config.yaml
d_model: 256
n_head: 4
vocab_size: 1535
norm_place: "pre"
norm_eps: 1e-05
bias: "none"
tie_embeddings: false
lr_mult_o: 1.5
lr_head: 0.00654
warmup_steps: 0
decay_fraction: 0.836
batch_tokens: [32768, 65536, 131072]
seq_len: 512
doc_mask: true
train_tokens: 379600000
MLP neurons of a small language model. Each row is named by its layer, matrix (up: input weights) and neuron, and shows model dimensions 64-159. Each number is 500 + 25 x the weight over its row's rms, rounded and kept within 0 to 999. Numbers have three digits each.
Before each neuron's rows, "fires on" lists the tokens most often at its 100 highest values on Wikipedia text that the model never trained on.

fires on: " l", " an", "n", "u", "r", "ul"
L5.up476:521540466485476499482470466513467505544532486517534479483519494493488484516474472486502459477543464474487473498516497479485497543483537480519485474491508504505525497477498528508520457486501502499506508528473488540540511451505527478498470495492490534517535502495478496472492499507508509541

fires on: "very", " New", "al", " other", "ern", " in"
L5.up676:490523465490505554506468534494544505523507521473529509533476510525519536522512505499540521503541511480505442505482510504515507486496494482501541484494462503545485541521455515541502516550491494473524499513484513519526510472495510531539474484492488485484482513523515504489501476502484538529

fires on: "ch", " |", "ter", "r", "f", " re"
L5.up376:493477468510506477507497548482482522475530521446468498537518513510464502491487494470521510502501507469474457500503504495542512467528506450483507552512488475504524518469482526484479512461421491488477530517507516536449463474514517487512548469517478485494462483524498499500437539487493504505

fires on: "ie", "end", "ult", "act", "art", "ist"
L5.up135:490522514545495520537538520519451456503501507481454487515531485490518495520526537488527510524520511502501502506479585483494499507506532536515504479533495505460507483483545458500480479508481486490501551534490493481526496519527502521543438519522501464469550473456478508489505502477490498583

fires on: " al", " l", " o", " mov", " comp"
L5.up292:488524449488490524495472507486486512491490487499479488484491471490517533517512481508478494534514435466532549459496456491431496477476469495489511561480510540442483506519453505507469503512462490486467496487506488518512538521501503511496518474475463475489492525506487446462503530441536464519

fires on: " of", "w", " or", "i", "ro", "j"
L5.up389:509515477490485475466536481505494491457487512491518433501526521464509454512501568518474548508475490495478518487505477495486510539520478489473512515540505476481503543532514482473554485519516533519510513494487541518534538516491503491476535520485517543509479532507484530506477544493506525499

fires on: "s", "t", "d", "ow", "at", "ic"
L5.up191:516448474522494491498528456539516481512474427488526475500517446466497533546493463546475486474524533474568529545477500516499517488476515528476472496472502486518499518468530473519480493521526455494495493506477536550507443490440461486482486488504489520526490501510502503516502490480507487518

fires on: ",", "ly", "–", "\n\n", "ough", "-"
L5.up344:518537516515469494502490487514504550483480497461509543490484509503501492523479483497516480539465441519501548547530512516478516573505446500469515486493497494502505503490522492554512477498499481468494490507480498505506516488522541465480543513552482506509526476497481512460471508452473513506

fires on: " States", " years", "ia", " g", "T", "ina"
L5.up491:500509511522521453496484494531498496486537466509507487495519468496468547500475500482467492516512540508513491470549460489487564539497499511500524452507498513534496481496482459506478499539472487515503504465521540472469521495469519501453471499514494512535510526496532450438488505541508486515

fires on: "arri", "p", "oin", "ri", " com", "i"
L5.up516:491509509486493475520510509501468482478551493450490505506535488498510534497505483514538470486526499487506497520479530492500489519522509481491473485453522492457504527497531523516483507512499553491477512510490499502555503512517505502531481475521498503505458466501478510487471533495521527521

fires on: "on", " with", "ite", " U", "oci", "eg"
L5.up17:551497552532545501531502459483499507531462523510563546518492470495442523468497500499491515486500528511503542488533535490511489521491491512470477522446473508550495481531485443508479532521465546530482513504508518486486523522492518497495474509469512543504460545490472516529528517477490491520